Weights of a small GPT-style language model, trained from scratch on English Wikipedia.
Size: 8 layers, 4 heads of 128 (2 for keys and values), MLP 1024 SwiGLU, vocabulary 8192, 27.3M parameters.
Training: a variant of Adam for these matrices, 525M tokens, 4005 steps.
MLP neurons of a small language model. Each row is named by its layer, matrix (gate and up: input weights) and neuron, and shows model dimensions 405-500. Each number is 128 + 32 x the weight over its row's rms, rounded and kept within 0 to 255. A neuron's up and down rows have the sign that makes its largest values positive.
A block is one neuron, or neurons of one layer that tend to fire together. After each block is what it responds to, as a language model described it from the Wikipedia text at the highest values.

L3.gate38 [167 160  65 122 103  79 125 111 107 106 149 172 115 118 105 170 135  93 189 150 160 114  69 116 145 158  96 135 151  79 133 150 146 144 111 120  85 131 121 109 158 142 146  87 121 136 144 125 158 101  86 117  73 111 192 152 171 161 148 160  95 108  97 138 161 236  57 151 165 162  19 101 149 166 141 139 137 126 115 124 128 136  61 179 113 148  87  66 118 109 155 165 101 109 174 155]
L3.up38 [ 71 159 140 175  92 158 163 184 171 192  80 169 141  71  95 102  80 165 184 121 155 161 138 159  81  86  89 177 158 149  98 168 115 118 121 158 130  81 144 108 126 133  82 170 140 138 169 159 184 122 113 116 152 149 136 156 137 176 163 147  97 115 181 167 156 102 140  90 132 123 129 140 160 137 125  99 165 141  60 163 133 108 129  88 101 138 107 173 147 101  81 134 111  98 207 174]
L3.gate189 [ 87 134 182 154  69  97 159 183 200 122 142 169 135 136 149 159  76 121 108  64 112 120 116 184 147 167 121 157  83 129 165 147 123 112 143 142  83 106 183 115 108 139 160  97 130 119 122 104 121 111  91 119 128 113 180 148  65 126 134 142 107  82 147 206 133 113 166 144 200 113  63 138 126 140 145 102 145 216  79 154  85 127 188 151  85  81 113 176 161 114 117 152 100 109 123 167]
L3.up189 [127 143 143 128 174 132 174 155 118 163 156 172 153 145 141 137  78 183 102 117  65 118 101 144 132 142 102 145 116 132 197 165 144 121 109 133  89  96 151 124 173 134 195  87 191 115 108  99 149 141 124 108 129 112 140 157  98 130 149 132 136 147  89 170 105  73 189 167 145 164  88 120 167 121 130  75 171 146  82 164 121 151 181 162 144 102  78 166 134  43 149 165  96 139  81 159]
L3.gate222 [133 126 145 146 127 161 138 146 132 155 158  50  82  96 103 165 114 144 161 153  96 143 114 172 113 179 163  86 124 179 138 158 150 115 141 136 150 153 130 104 135 137  84  62 176 110 122 102 128  41 150 107 135 175 128 150  97 160 128  92 140 112 142 117 121 103 116  98 164  39  60 150 156 151  93 106 132 171 185 162 111 115 102 129 100 138  59 211 134 151 135 142  50 110 148 147]
L3.up222 [ 97  84 210 161 183 212  98 139  56 128 110 139 121  86  53 168 103 135 101 125 107 111 168  98 161  78 130 120  73 127 144  50 106  93 136  90 168 157 140 122  89 133 167 124 134 113 174  91 119  93 139 104  83 126 154 151 133 156  87 100  73 131 112 101 143 126 159  71 116 151 117 106 132 159  57 172 122 165  92 125 133  89 150  90 116 148 112 184 151 145 131  76 115 160 147 182]
L3.gate372 [158  79 116 178 108 139 195  82 117 107 159  93 120 152 131 139 120 184 148 124 111 162 139 158  33 160 138 143 137  98 114 200 138 116 119 149 186  75 115 106 145 111 134 126 169 121 100 152 115 145  54 160  98 176 177 123 137  91 115  63 127  73 162 161 138 121 132  85 159 122 116 180 117 115 131 131 157 121 117  87 136 128 144 134 144 119  45 101 125  88 123 121 120 128 184 147]
L3.up372 [ 68  90 103 130  90 151 149  87 110 149 100 146 101 134 140 167  92 202 156 129 157 114 182 184 114 163 129 137 137  93 173 118 102 104 114 170 100 151  76 133 182 116 104  81 138 120 116  90 106 161  84 150  91 135  72 188 144  91  68  87 140 115 152 128 123  58 134 159 124 137  92 125 120 124 141 151 136 104 159 162 140  58 168  49 164 144 154 156 143 109 147 124  77 152 116 143]
L3.gate701 [123 103  95 157 155 150 193  93 117 139 143 107 151 112 132  86 143  86 130 127 113 111  78 182 115 127 128 146  69 161 220 153 163  52 133 162 168 141 154 117  79  83 129 106 211 115 155 131 106  80 108 134 121 195 153 113 133 107 146 147 131 184 166 149 152 171 114 130 151 110  68 108 147 135 185 121  94 144 111 161  97 170 144 133 143  86 107  97 127 165 114 164  92  94 134 163]
L3.up701 [ 74 140 180 151 136 178 169  93 119 162 130 154 133  66 124  87 134 112 122 144 180 127 160 197 124 132 125 148  97 156 144 168 142  81 134 139 132 163 124  93 117 114 104  90 182 153 105 176 113 131  95  83 161 154 164  92 134 151 110 138  63 118 119 184 131 132 129 129 162  96 111 130 158 110 193 133  95 139 113 154 114 157 163 123 166 108 175 109 148 109 143 149 125 104 144 136]
L3.gate785 [171 141  99 190  44 170 138  90 146 137 191 100 162 129 114 114 137 139  76 122  96 158 121 162 143 155 214 104 134 123 165 136 124  89 110 114 158 168 191 155 127 110 115  90 125 124 110 177 111 121  69 146 125 183 190 165 141 113 109 173 155 114 133 167 128 101  59 112 160  65  38 133 183 112 150 102  92 153 134 101 205 106  92 182 121  42  80 117  86 164 117  89  80 122 132 137]
L3.up785 [155 179 183 104 115 174 137 139 197  95 128 142 163 112  88 179 119 143  66  77  84 128 182 163 154 148 140 109 160 124  93 127 117 132 142  72 145 136 132 128 103 145 143  99 169 114 126 121 107  97  98 182 100 130 191 122 161  97 135 202 142  84 134 154 163 114  77 177  99 130 128 145 183 154 113 108  68 210 116 146 148 174 158 143  73 115  66 185  89 146 150 165  87 114 198 171]
L3.gate857 [157  68 142 155 146 178  96  85 138 134 146 150 169 141 101 182  99 178  74 127 132 154 138 138 113 149  43 146 147 116 138  75  84 160  76  81 138  94 178 143  72 166 122 132 146 174 134 149  98 124 115 115 200 115 202 151  99 199 120 113  93 100 141  82 146 131 129 125 152 121 147  92 147  79  99 109 170 167 114 130 152 124 113 144 113  86 104 119  78 190  80 111 117  99 149 137]
L3.up857 [118 105 119 134 111 138 147 106 139 127 116 166 132 138 131 136  93 133 163 167 144 102 119 192 103 101 104 122 159  99 145  92 121 169 160  97 150 112 133 148 121 157 153 124 182 109 147 116 128  66 143  99 131 117 108 124  93 203 161  95 108  82 134 136 117 104  86 200 115 163 132 118 141  92  50  89 127 149 157 153 141 155 105 134 122 103 141 187  68 200 121 146 117  81 108 125]
L3.gate912 [205 147 104 159  86 114 160 104 100  77 136 145 116 120 130 154  93 153 138  97 130 134 141 156  55 143  96 145 176  80 143 141 107 112  54 118 127  68  88 109 155  93 128 114 110 100 140 204 134  69  62 113  98 170 147 169 111 122 118 113  90 147 128 153 142 119 125 143  70 129 101 155 121 100 174 136  61 122 117 131 106 129  83  82 117 135 117  94 128 147 150 178  35 117 162 136]
L3.up912 [153  93 114 129 130  91 192  87  60 136 129 129 143 107  90 111 140 149 141 115  86 129  96 113 148 151  88 136  90  83 155 109  97 128 136 137 102 137 162  93 155 125 141 168 135  34 138 134 148  87 113 179 151 145 188 136 150 160 170 159 150  93 190 123 129 187 120 128 142 122 104  97 146 167 137 156 150 105 103 101 120 112 119 127 114 127  95 115 146 114  88 182 159 121 146 147]
Final word piece completing a year, demonym or proper-name modifier just before the noun it qualifies, e.g. the 197-7 season, Siam-ese royal, Caribbe-an Cultural.

L3.gate11 [194 118 150 124 107 111  70 140 146 180 135 129 134 102 152  57 113 101 144 113 112  86  95  97 191 145 156 105 124 122 148 124 113 152 177  85 111 171 183 120 157 135 128 122  87 123 116  96 102 108 185 168 170  84 123 127  98 160 125 117 101  99 145  98 162 140 147 165 144 140 106  98 151 101 157 121  96 231 111 150 119 169 125 126 150  97 139  70 134 168 138 149  43  64 163  99]
L3.up11 [143 140  74 147 131 156 114 116  90 127 149  92 114 157 128 185 146 117 144  97 114 174 130 131  71 126 107 147 140 144 120  82 164  48  86 173 109 157 164 106 166 158  79 138 163 108 133 177 150 133 102 111 118 117 137 109 133 142  86  71 134 129 167 116 140 137 132 142  88 132  98 123 155 135  78 141 187 116  82 102 102  88 143  32 111 103 133 100 110 143 113 149 123  91 152 106]
L3.gate210 [125 121  90 200 163 123  91 178 152 146 180 122 164 120  97  78 133 147 135 120 137  84 138 110  67  99 147  76 100 113 207 155 142 136 180 133  69 143 130 120 122 100 108  90 199  62 151  94  55  61 158 156 130 138 136  92 155 139 130  95 159 129  96 148 141  62 126  69 126 130  95  81 122 128 132 169 106 188 122 161  54 112 107 102 146  78 163 100 168 129 106 160 122 107 107  65]
L3.up210 [186 163  51 130 127 156 147 152  88 126 171 149 123 135 161 164 105  99 146 108  81 119 145 108  71 160 148 128 159 145  72 176 124  85 202 158 108 167 175 144 151 135  76 125 139 131 117  41 134  76 112 105  61 127 135 151 168 161 100 123 177 116  91 119 151 162 131  92 144 137 139 161 124 121  89 151 102 195 111 129 124  78  89  64  69 123 142 113  70  73 143 139 143 107 125 121]
L3.gate383 [196 144 136 129  86 108 137 121 131 102 136 122 169 133 121 127 115 117 147 144 121  94 137 122 122 160 143  96  44 132 134 101 174 167 189 104 117 161  95 107 159 140  87 120 151 146 139 103 106 173 147 129 124 141 117 137 100 167 142  62 129  97 108 102 136 141 132  78 189 177 108 144 103 169 107 117 139 152 103 152  83 156 111 149 124  82 140 100 104 106 163 105  77 127  94 126]
L3.up383 [139 128 176 152 124  70 110 135 166 145 164 161 105 120 147 144 137  89 156 120 136 135 128 103 127 140 109 127 120 166 138 127 105 148 112 126 150 157 146 170 138 171 122 127 104 103 160  78 148 145  56 138 125 113 141 120 121 128 103 103 166  41 158  61 161 118 153 128 175 150 118 116 121 136 107 135 111 130 113  96 154 189 135  88 119 152 111 149  79 121 160 104 176 150 194 146]
L3.gate583 [118 132 170 100  88 142 134 141 150 169 184 122 150  83 149 104 107  89 153 144 112 119 158  92  98  98  65 155 181  71 100 144 142 133 145 125  99 111 155 132 145 130  84 181 131 147 126 116 107  76 123 115  88 195 124  49  98 145 166  84  58 128 179 150 129 157  91 116  71 118 111 166 110 106 115 204  98 120 160  98  55 144  41  96  82  87 119 103 139 127  79  96  99 108 166 135]
L3.up583 [173 140 150 133 112 149 157  95 111  98  81  75 114  97 118 153 164 147 177 121 143 168 149 146  96 149  99 109 165 159 102 178 148  62 142 166 157 152 155  87 117  94 175 167 133 137 120 152  52 178 135 160 130  95 134  80 124 153 169  77 172  87 135 160 125 169 119 114 126 126  88 100 148 139 158 130 117 155 110 127 148  78 134 115 146 149  98  79 107 168 102 161 135 143 161  55]
L3.gate648 [129 142 155 172 110 117 148 130  72  84 154  92 121  96  82  82 159 163 149 162 129 137 121  90 106 145  67 183 182 101 141 107 127  89 214 125 144 117 128 138 161 132  85 155 150 156 133 112 139 119 186 111 141 144 195  91 112 242 196 162 115 135 155 113 111 109  48 118 114 140  85 124 124 148  96 146 112 109  94 167 108 115  95 101  74  99 118  64 133 192  54 143  83 135 120 104]
L3.up648 [134  80 134 113 110 154 167 124 146 132 160 106 123 154 113 158 167  92 139  90 141  82 134 149 164 141 135 103 123 185  97 103 113 153 159 160 117 152 172 137 159 115 129 183 169 138 131  96 109 134 160 134 142 102 165 138 157 104 158 158 218 120 175 122 167 148 140 111 100 152 103  87 116 123 204 130 112 173 175  66 128  80 167 111 114 132 109  98 132 179 130  83 103  87 101 136]
L3.gate692 [157 151 106 133 137  63 112 129 153 100 106 135 104 145 132 137 171  96 117 169 146 142  88 165 114 153 101 118 110 108 153 175 180  84 137 125 103 184 159  45 118 154 109 101 149 133  82 129  73 113  80 129 121 118 154  74 160 151 105 150 207 121 151 168 117 129  86  92 164  98 106 135 131 128 149 103  63 158 116 129 109 135 109 129  96 146 143  81 132 138 121 138 104 144 121  77]
L3.up692 [151  82  78 170 128 129 116  99 127 123 148  99 151 112 137 104 129 126 106 181 172  99 184 114  87 155 160 133 136 136  66 205 156 122 135 124 149 116 115 118 118 135  68 160 146  70 137 141  79 139  89 143  70 164 119  73  89 134 146 165 142 168 132 145 100 116  77 112  76 146 118 110 163 103 131  88 149  96  97 156 130 117  57 161  72 101 109  75 144 159 108 138 112 122 142  73]
L3.gate782 [191  63 135 151 111 169  93 128 117 140 111  62 126 166 166  79  87 138 176 100 128 145 124 176 140 119 126 143 143 130 175  82  71 142 112 145 100 105 158 128 108 112  87 155 149 111  88  76 193  79 144 187  92 141 114 218 120 125 146 123 126 185 157 119 121 174 124 169 131  91 156  83  98 168 139 152 125 106 131 118 137 187 124 141  98 106 116 100 226 127 100 142 133 107 179 130]
L3.up782 [192 133 202 121  92 143 126 157 130 106 132 146  85  65 155 121 112 129 110 135 167 121 128 142  92  75 186 113 112  96 127 102 108 174 112  73  85 131 161 159 127 110 118 180 109 116  97  79  72 126 164 209  57 119  68 147 175 140 143 144  84  88 136 133 150 144 135 128 110 220 121 102 129 108 112 157 151 154 114 106  74  93 115  79 136 123 104 152 119 100 112  86 194 119 151 186]
L3.gate985 [163  96 102 162  90 180 173 130  53 105 136 114  96 143 134 103  93 144 149 126 133 144 138  68 123 153 103 102 114 102 112 171 129 123 137 101 156 167 155 104 113 165 110 136 165 189 110  60  39 126 171 192 106 122 123 133 108 137  98 133 144 113 132 130 146  89  97 140 161 150 147 127 104 140  59 187  77 131 153 142  79 121  40 131 144 174 170 120 133 134 125 102  21 105 124  80]
L3.up985 [172 128 155 142 105 115  99 130  75 120 182  86 150 127 103  82 157 181 113 142 142  89 132  92 128 180 157 127 184 101  65 156 156 182 162 156 166 138 133 134 120 143 104 100  86 144  67 183  75 162 179 106 153 155 123 114  78 210 158 133  96  89  76 150 115  98  79  94 137 153  77 119 141 169 104 113 128 147 156 118 139 190 118 124 105  79  94  93 120 113 106 127 139 153  93 117]
Last word piece of a multi-token person's surname ending a full name, e.g. Lenn-on, Tur-ner, Wat-son, often in sports text and tables; also colons in times like 5:00.

L2.gate942 [165 103 168 151 134 130 149 143  75  86 114 111 111 125 117  62  84 155 176  89 129 152 169  92 196 120 162  79 130 114  93 123 118 122 153 113 111 117 164 146  94  87  78 144 105 148  56 128 105 168 165 107 135 181 131 171 125 139 147 161  86 104 139 138  84  76 127  77 187  65 154 127  89 134  62 113 139 143 149 141 145  93 131 114 131 127 160 112 137 122 143 183  82 148 176   7]
L2.up942 [143  86 141 183  50 165 115  92  88 113  77 173 175 144 108 114 148 123  81 137 122 138 162 127 113 108 124 149 153  91  88 101 137 193  97 151 121 132 128 165 172 128 139 119 112 128 103 129  91  93  90  89 169 139  85 177 132 133 119 184  96 162 132 119 136 154 169  71 175 142 159  77 137 108 146 137  91 131 164 141 169 139 128  98 122 192 138 108 133 109 163 178  87 129 192  76]
Decimal points right after the whole-number part of vote shares and table figures (86.74, 59.3), plus degree marks and mid-word pieces like ef, ap, row.

L5.gate55 [155  89 173 108 135 112 156 147 140  83 182  98 144 132 163 126 120 120 100  61 127 129 135 187 135  97 124 163  68 151 161 173 115 186 168 130  97 122 175 210 208  32 110 180 163 124 106 145 144 113  88 132 157 113 107  98 107 141 128 136 100 176 162 138  88 122 101 165 140 103 157 133 151 160 147 131 115 172 118  67  83 162  94  99 124 103 149 113 182  41 148 165  73 158 120 161]
L5.up55 [146 114  92 155 132 116 132 150 137 111 106 156 183  39 113 100 144 100 153  92 135 147 112 144  90  67 144 103 135  54 136  77 107 106 133 108 154 114  81 110 165  74 143  99 141  87 131  94 122 100 129 181 142 171 111  78 173 120 134 188 136 168 154 159 148  91 134 132 128 125 149  94  83  98 106 171  74 130  99  84 164 173 117 141 125 172  60  98 137 107 110 107 187 137  71 139]
L5.gate111 [140 121 122 119 188 159 121 139 103 153 126 113 152 157 136  87 118  98 139 169  93 172  99 162  99 158 137 128 126 157 115 122 146 160 132 151 168  83 154 207 100  89 116 129 127 173 120 122 184 146  89 125 162 248 120 104 152  84 124 141 105 154 165 146  73 181  94 155 136  67 158 125 127 113 111 114 175 134 132 138 112 157 149 176  63  70 114  92 121 151 150  61 151 116 100 134]
L5.up111 [ 98 104  81  53 131 168 149 177 106 129  56  80 146 119 144 132  58 101 122 135 153 147 127 159 149  97 172 123  93 124 133 112 162  96 115 172 113  86 107 132 103 138 115 106 105 130  56  86 134  63  79  98 188 174 117  81 136 122  64 193 126 163 104  92 134  81  82 223 105  80 127 119 117 101 119 107 105 148 163 172 114 166 154 117 147 136  63 136 103 150 137 126 115 117 186 137]
L5.gate327 [ 98  79 107 122 141 103 125  82  75 118 201 167 147  97 163  96 112 128  99 161 130  96 126 116 112 188 169 175  93 141 144  89 117  95 137 145  89 117 179 115 147  63 112 133 170 135  67 104 108 169 128 129 142 154  94 148  79 129 141 113 175 158 155 150  59 166 125 163 144 117 104 122 171 106  68 142 111  88  90  83 139  84  79 166 102  93  95 117  93 103 129 206 110 102 176  53]
L5.up327 [119 191 173 109 152 101 201  83 206  61  91 161 106 129 121  71 123  89 120 125 128 106 160 156 130 196 162 135 122 115 155 134 105 103 111 113  74  63 100  94 155 164 166 151 117 130 103 172 130 119  96 140 131  80  99 113 104 124 154 155 191 115 142 120 159 151 136 126 105 162 126 170 133  96 113 179 110  97 100 145  94 107 147 158 125 184 117 144 168 112 116  70 164 109 207 117]
L5.gate472 [154  86 102  77 189 147 137 144  80 127 127  56 214 171 144 131  89 130 115 152 121  56 123 180  96 149 125 138  98 151 175 118 174 104 132  95 102  89 148 111  62 101 106 105 186  76  88  86  97 164 112 141 130 187 121 159 150 168 133 144  57 163  97 158 111 141  86 119 115 113 156 130 155 115  76  65 135 132 163 157 147 175 106 126 190 127 128 123 127  85 154 157 135 182 127  61]
L5.up472 [131 149  92 148  95 117 140 202 101 162  67 151 151 106 161 133  93  79 125 188 108 153 142 119 118 111  92 161 115 109 106 112 119 161  83 106 181 101  93 189 141 122 116 132 127 143 121  92  92 147 111 118 174 110 168 187  98 182 108 171 210 186 140  69 142 173 151 119 106  70 131 172 148 138 152 186  94 108 111 119 142 101  81 178 115 185 189 142 117 182 169 146 124  71 121 109]
L5.gate606 [ 86 140 112 126  76  84 143 159 111 126 148 138 145 133 128  89 128 135 117 117 107 136 141 159 142 163 106 112 137 179 211 108 159  78 110 121 100  79  92 125 122  15 116 176 118 142 157 104 131  98  97 149 121 121 118  89 104 132 134 158 185 166  95 116  92 107 102 103 143  76 159 121 124 142  93 140 146  97  79  68 127  60 106  91 150 144 144 130 151 126 152 132  95  98 118  78]
L5.up606 [ 63 161 118 153  76 101  58 173 137  81 132  89 153 153 148 101  92 157  90 132 132  87  71  90 114  93  78 123 147  96 165 153 130  95 146 112 135 137  91 161  53  93  57 134  72 135 157 139 151  39 118 126 144 131 163  99 155  68 159 199 164 141 127 140 131 136 120 123 153  84 126  57  77 160 164 166 132 139 106 110 140 104 109 167 121 179 153 145  85 161  51 118 133 132 110  13]
L5.gate753 [155 131  87 105 184 111  88 123  78 118  98 123  89 156 202 151 140 123 134  81 152 100 162 161 139 128 121 108 111 146 138 149 111  96 155 186 117 148 175 165 109  84 111  94 141 104 135 154  99 131 146  76 116 146  93 163 201 117 118 125 170  87 155 128 132 123 111 116 111 163 116  88 146 156  79 109 109 126 217 151  99 110 151 172 162 147 109 163 133 109 146 139 127 146  70 158]
L5.up753 [172 100 156 132 192 134 100 109 153 174 174  92 129  85 139  72 140 133 126 136 147 105 144 150 136 166  88 159  72 162 154 145 187 130 131 126 132  98 143 118  99 102  70 105 147 102 119 160 168  63 146 112 145 134 111 142 122  98 133 113  65 111 143 121 130 137 124 103 185 167  59  83  82 134 146 163 121  91 186 169 141 168 135  67 104 190  76  87  16 124 120 140 156 175  69  96]
L5.gate770 [207 126 101 139 201 121  92  81 103 148  83 153 178  89 152 109 113 166 106 114 154  68 141 124 160 143 126 102  94 104 155 147 126  74 195  83  98 112 108 110  95 102  84 139 140 122  67 165 156  75 152 162 140 175  84 160  79 127 139  85 185 186 129 155  84 112  83 177 144 139 120 151 137 141  94 155 139 107  99 141 141 115 103 166 104 100  91 116 120 114  35 147  94  84 100 125]
L5.up770 [136 138 210  93 143  84  86 109 173 120 119 169 125  62 112 104 167 120 127 106 145 131 137 107 194  80  68 110 174  59  72 159 146 123 142 154 120 151  36 123 166 137 113 176 122 136  29  83  96 122 110 102 151  70 114 109  89  99 128 101 184 119 114  95 137 148 107 160 135 158 120 141 112  85 126  71  96 128 122 107 150 188 137 113 107 156 158 123 112 116 113 139 119  83 129 163]
L5.gate802 [177 123 149 164 183  80 136 125 118 141 120 116 134 134 161 141 108 129  97 107 159 127  92 187 113 115 109 130  69  69 160 143 141 174 161 114 122  67 152 128 152  66  68  93 140 138 105 123 118 142  91 152 188 171 102 115 129 125 129 153 136 123 154 127  75 117 110  78 118  99 112 102 158 159 132 124 134 129 107 122 171 109  79 119  95 139 122 107 136 149 147 137 134 145 175 125]
L5.up802 [147  96 131  87 124 184 132 173  90 130 104 111 118 137 172 141 117 156  64 132 127 106 122 134 103  99 162  70  73  90 104 163  87 190 137  91  89  56 146 189  90 121 142 169 136 145 125 127 151 161  78 126 109 146 100 142 160 129 129  94 130 180 123 130 137 151 147 142 172  71 177 113 124 122 177 148 127  67 118 126 131  92 129  88 141 144 151 141 183 153 106 156 139 150 197 142]
Tokens inside tables, infoboxes and coordinates, chiefly the colon in durations like 3:36 or 4:38, degree and prime marks, and field labels like Website or Genus; also "is" in article openings.

L5.gate262 [153 140 133 131  98 129 159 133 103 142 172 152  95  88 154 133 127 154 159  94 143 148 152 118  87 184 139 161 134  66  57 151 168 128 154 177  97 158 141 112 180 113 194 148 116 128 155 112  88 104 144 176 107 153 143 190 101 118 111 172  93  60 155 159 145 144 145 136 140 149  67 101 143 154  45 107 159 140 130  99 120 115 103  51 176  76 100 109 136 138 137 146  64  90 142 101]
L5.up262 [118 177 127 163 141  73  94 159 164 165 140 123  89 151 166 140 151 104  88 129 191 185 123 136 168 128 111 133 103 145 120  52 102 141 131 168 147 169 112 105 132 127 129 126 150  90 168  97 133 146 102 133 104  82 169 188 115 122  98 110 155  95 121 130 118 118 151 158 136  98 120 105 136 149  87 101 136 173 106 136 151 107 106 134 111 139 139 112 180 136 131 170 118 102 160 178]
L5.gate332 [147 128  89 161 134 167 108 132 109 154 108 120 161 112 126 108 122 139 152 133 172 162 128 127 102 147 143  78 173  65  86  69 113  59 139 176 169 130 116 167  87 117  83 114 162  89 132 136 114  64 141 157 155  97 153 121 121 121 157 127  70 119 194 149 145  59 166 106 142 106  86 127 179 129 129 139 175 127 129 194 133 130 114 140 140 140 120 111 125 141  84  86 125  91 145 113]
L5.up332 [100  79 128 178 181  99 140 140 184 136 130 168 149 105 151 151 120 156 103 118 166 114  89 129 129  62  82 182 101 124 138 107 155 124 122 117 157 203  91 102 113 138 137 127 186  93 153 105 113 119 126  65 112 101 165 154 114 147 146 167 176 103 115 148 147 129 154 174 166  91  71 117 105  48 103 115 139 171 163 121 100  81 134 187 141 170 143 168 182 194 114 159 101 136  90 121]
L5.gate576 [ 98 132 178 111 139 103  97 154 205 118 105 122 188 203 126 100 142 110 137  80 105 180 132 106 130 121  66 161 104  81 112 146 132 120 160  70 107  97 163 184 167 113 140 156 172 157 158 123 147 139 118 151 157 113 139 103 148 121 105  97 140 128 119 137  65 119 157  83  94 140 154  73 177 106 155  95  90 105 144 134 124 129 171 165 110 143 153 120 143 187 120  97  93 134 136 149]
L5.up576 [132  79  86 164 117 211 139  96 159 152  78 142 173 139 193  88 140 161 144 117 121  99  83 136 108 133  98 127 136 120 133 118 114 158 171  96  83  96 137 104 143 149 138 135 188 133 131 103  78  82 159 163 165 105 134 131 156 109 149 108 178 153 140  82 156 121 145 103 132 140  94 153 139 159 151  57 126  96 180 110 129 162  90 146  78 135 135 101 145 186  93 104  55  77 125 149]
L5.gate605 [178 141 142  90 158 156 136  71 111 170 114 147 134 140 170 180  77  64 160 122 129 159 134 175 139 167 133 154  75 159 136 115  91 167 153  83  99 129 180  85  75 107 143 126 138 148 157 106  91  96 114  86 124 151 127 126 129 141 103 137 123 141 153 156  86 126 137 198 123  99 192 111 143 150 106 115 168 182 154 133  82  94 108  84 114 125 137 129 114 133 155 164  98 132 151 131]
L5.up605 [160  77 131 130  84 121  80  63 142 118 115 136 175 130 102 112 108 132 167 144 148 115 131 163 171 202 112 164 115 124 101  98 139 138  86 150 133 148 173  79 136 134  64 123 105  98  85 144 112 119 170  96 187  95 191 113 104 118 156 120 128 140 188 160 135  88 191 114 136 141 164 151 127 115  85  38 112 219 155 106 151 155 159 134  94 163 162 130 139 176 140  49  57 104 152 169]
L5.gate848 [161 152 112 156 135 125 130  95 143  93 127 146 155  78 132 115 129 193 155  99 111 192  60 112 118 117 132  72 118 167 134 157 153  90 145 113 108 114 150 123 125 125 148  95 146 114  91 134 153 156  65 145 175 138 173 149 117 140 108 118 153  92 114 156 128 135 142 132 127  82 103  74 161 157 112 116 149  97 120  87  69 144 145 110  98 104  70 145 144 131 118 119  90 178 100 171]
L5.up848 [131 154 123 166 135 138 148 105 129 146 108 118 139 156 197  84 165 135 159 136 127 136 125 111 144  87 153  91 178 107 186 107 114  63 111 139 152 114 139 130  99 143  93 104 187 131  84 163 138 123 149 161  97 134 151 110  96 153 113 165  96 140 187 134 133  99 134 125 104 117 116 177 156 166  95 112 126 177 154 148 162  80 101 155  80 137  84 145 133 135 124 105  89  94 113 125]
L5.gate925 [141  91 115 151 133 125 132 119 136  60 131 109 145 136 135 127 142 155 103 153 159 131 103 141  90  99 107 125 122 102 103  89  51 138 168  88 145 113 105 155 100 149 104 149 165 167 148 110 148  84 178 147 164  91 151 126 129 163  92  92 125  89 124 182 152 147 174 105 146 168 151 147 123 100  67 122  96 164  58  93 117  77 135 152 129 149 111 111 161 101 119 112  81 113  95  99]
L5.up925 [147 131 112 125  95 102 204 130 152  81 100 166 125 128  71  92 113 185 139 143 127 156 203 159  85 113 106 145 153  94 140 113 131 139  86 112 115  87 134 108 183 117 117 116 153 109 128  74 118 113 124 184 157 108 106 159 109 229 101 147  90 117 126 181 113  74 169 127 139 151 124 104 122  99 122 149 116 174 131 151 162 119  66 110 115 117 119 112 132  86 108 155 156  74 141 143]
L5.gate984 [104 141 116 182 188 102 141 123 184 125 181 165 146 198 105 119 118 124 138 102 124 139 118 162  98 109 119 169 170 123  97  94 152 109 113  88 135 123 127 137  96  89 137 134 137 117 137 120 107 107 167  88 107 113 118 135 150 160 147 117 180 114 205 146 133 153 122 127 118 172  76 168 152  58 101  94 124 171 108 157  47 126  77 132  86  99 115  83  88  96 103  97 108  56 123  68]
L5.up984 [138 149 160 155 123 137 171 147 170  86 147 160 152 144 143 130 127 136 170 128 173 145 101 132 112  65  99 181 135 130 116 121  93 168 113 107 136 167 105 134 108 108  99 106 143 156 159 109 117 150 136 147 143  91 105 141 120 135 112 111 133  87 186 123 145 104 146 132 114 173 160 167 179  99 171  94 163 214 138 142 141 135 135 130 153 155 108  72  76 150 102  46 105  95 146  76]
L5.gate1005 [119 152 103 153 129  93 189 166  71 150  98 128 142 122 104 158 156 108  94  95 146 140 165 131 126 109  90 184 133  85 167 143  97 108 133  87 155 159 137  62 152  90  92 115 130 136 126 145 139 151 196 106 171 194 166 155  51 117 118 128  71 110 187 168 122 107 114 125 201  97 122 149  60  82  77 171  54 144 150 105  92 113 109  86 109  78  66 162 169  79  79 176  91  93 118  92]
L5.up1005 [ 69 161 120  53  94 108 155 163 113 160 114 185 117 151 129 189 144 129  98 104 125 126 212 174 120 136  98  84 132  72 116 106  73 106 109 100 141 122 156 159 165 143 100 169 123 174 122  79 115 180 131 116 104 122 136 136  86  88 114 110 115 168 178 109 162  76 136 150 102 117 156 183  93  81 101 138 113 133 114 147 121 114 149  55 186 110 133  93 146 146 110 131 120 106 172 113]
Final subword or word completing a multi-part proper name of a place, institution or person, e.g. Vancouver, Montreal, Arkansas, Lincoln Park.

L2.gate447 [121  33  64 191 149 135 109 116 151 130 109 133 142  88 165  64 120 114 185 155 131  90 141 110  76 142 180 178 185 129 113 147 143 159 137 146 138  79 154 120 151  99 117 166 102 157 147 105 117 124  90 145  88 141 146 143 144 149 120 129 188 143 126 140 156 141 110 164 111 132 124 129 140 108 104 116 178 168 117  83 116 134  47 121  80 117  58  80  99  92 151 145 115 105 166 111]
L2.up447 [148 127 170 116 101 165 102  60  56 167 132 138 166 107  79 121 168 142 161 100 137 124 120 139 156 153 118  80  99 132 161 123 130  85 108  91 107 134 103 137 140 149 145 151  95 142 106 132 120 143 122 119 114  95 147 136  71  80  75 103 180  80 188 151 119 136  71  98 160 119 117 122 193 137 190 176 135 133  99 149 152 105 136 133 119 144 155 163  82 123 138 112 123 107 103  95]
Last subword piece that completes a multi-token word, mostly place and proper names, in lists and tables: Mary-land, Milwauk-ee, land-ing, hard-ly.